MLP neurons of a small language model. Each row is named by its layer, matrix (down: output weights) and neuron, and shows model dimensions 160-223. Each number is 128 + 24 x the weight over its row's rms, rounded and kept within 0 to 255.
After each neuron's rows, "fires before" lists the tokens most often just after its 100 highest values on Wikipedia text that the model never trained on.

L10.down1339 [140 101 131 116  95 122 108 198 130 139  87 119 136 130 145 106 146  64 118 127 133 196  93 120 131 106 157 100 112  90 139 127 147 125 144 133 124 129 104 179 112 133 147  74 139 130 113 116 137 115 168 107 110 126 128 131 138 132 106 109 143 140 107 117]
fires before: ",", " the", " he", " in"

L7.down1424 [156 167 133 171 141 111 120 140 106 150 114 117 101 127 162 151 137 148  99 144  87  78 133  94 128 110 123 127 143 169  94 105 189 139  72  80 115  96 128 126 145 146 154 137 113 141 106  93 137 138 166  81 110 118 157 149 118 144 142 159 103  80 141 144]
fires before: " ", " |", " −", "0", "3"

L7.down45 [179 168 130 135 105 137 132 165 106 125 100 143 111 127 107 137  87 144 133  73 101 109 127 137 112 130 123 102 122 102 160  99 164 121 131 147 163 109 142 130 133  97 127 167 144 150 134 141  77 147 120 124 124 143  93 134 112 111  95 162 106 139 109 137]
fires before: " ", "ic", "ical", "ics", ","

L5.down1323 [151 128 110  92 168  99 135 151 154 130 137  68 132 154 133 124 148 112 101 109  96 157  93 160 160 138 144 173 118 137 168 111 133 149 156 153 150 141 173 111 148 113 181 132 113 116 117 145  80 109 104 143 164  89 160 103 141 117 150 133 171 129 162 165]
fires before: "1", " ", "0", "2", "4", "8"

L2.down15 [163 130 135  97 144  82 150 131 132 119 129 166 114  85 116  79 104 122 140 136 121 123 168 139 114 110  84 138 172 105 126 110 117 108 133 119 131 158 159 155 159 142 133  83 147 111 134 111  79 129 140  88 124 137 145 143 154 125 118 135 119  89 126 109]
fires before: "ad", "ch", "om", "el", "le", "a"

L10.down778 [111 113  98 103 128 104 152 126  74 126 122  94 127 120 124 134 126 113 106 130 115 142 109 122 111 119 115 116 126 168 158  98 160 117 109 126 123 183 134 128  98  99 121 126  89 118 113 112 139 125 151 158 167 132  84  94 115 146 132 166  93 142 141  96]
fires before: "\n", " He", " The", " In", "ing", " A"

L2.down106 [112 138 130 144  59 122 145 167  65 166  67 117 132 121 133 148 139 119 116 105 145 133 166 142  95 160 100  98 127 117 176 115 123 124 117 137 134 127 138 109 135 131 134 144 121 124 151 118 116 152 109 105 117 153 107 124  80 130 131 154 142 153 111 143]
fires before: "iet", "um", "ation", "ial", "als", "us"

L7.down1168 [130  97 139 150 121 119 111 172 135 108 145 142 151 132 134 130 127 138 166 144 123  89 133 128 117 129 159  89 181 133 114 141 173 150 102 126  95  93 125 152  89 146 107 203 136 167 141 131 116 116 139  98 154 101 138 156  98 120  98 164 131  84 126 152]
fires before: " in", " to", " as", ",", " on", " at"

L2.down1126 [118 105 130 101 118 105 108 115 101 134 139 115  89 158 144 122 155 130 111 158 116  91 138 131 128  99 131 127 139  93 124  97 119  89 117 162 151  91 149 127 129 128 146 152 109  88 155 131 166 119 147 141  85 142  97 121 152 146 105 187 149 157 103  77]
fires before: "ical", "ic", "uc", "ition", "ie", "ford"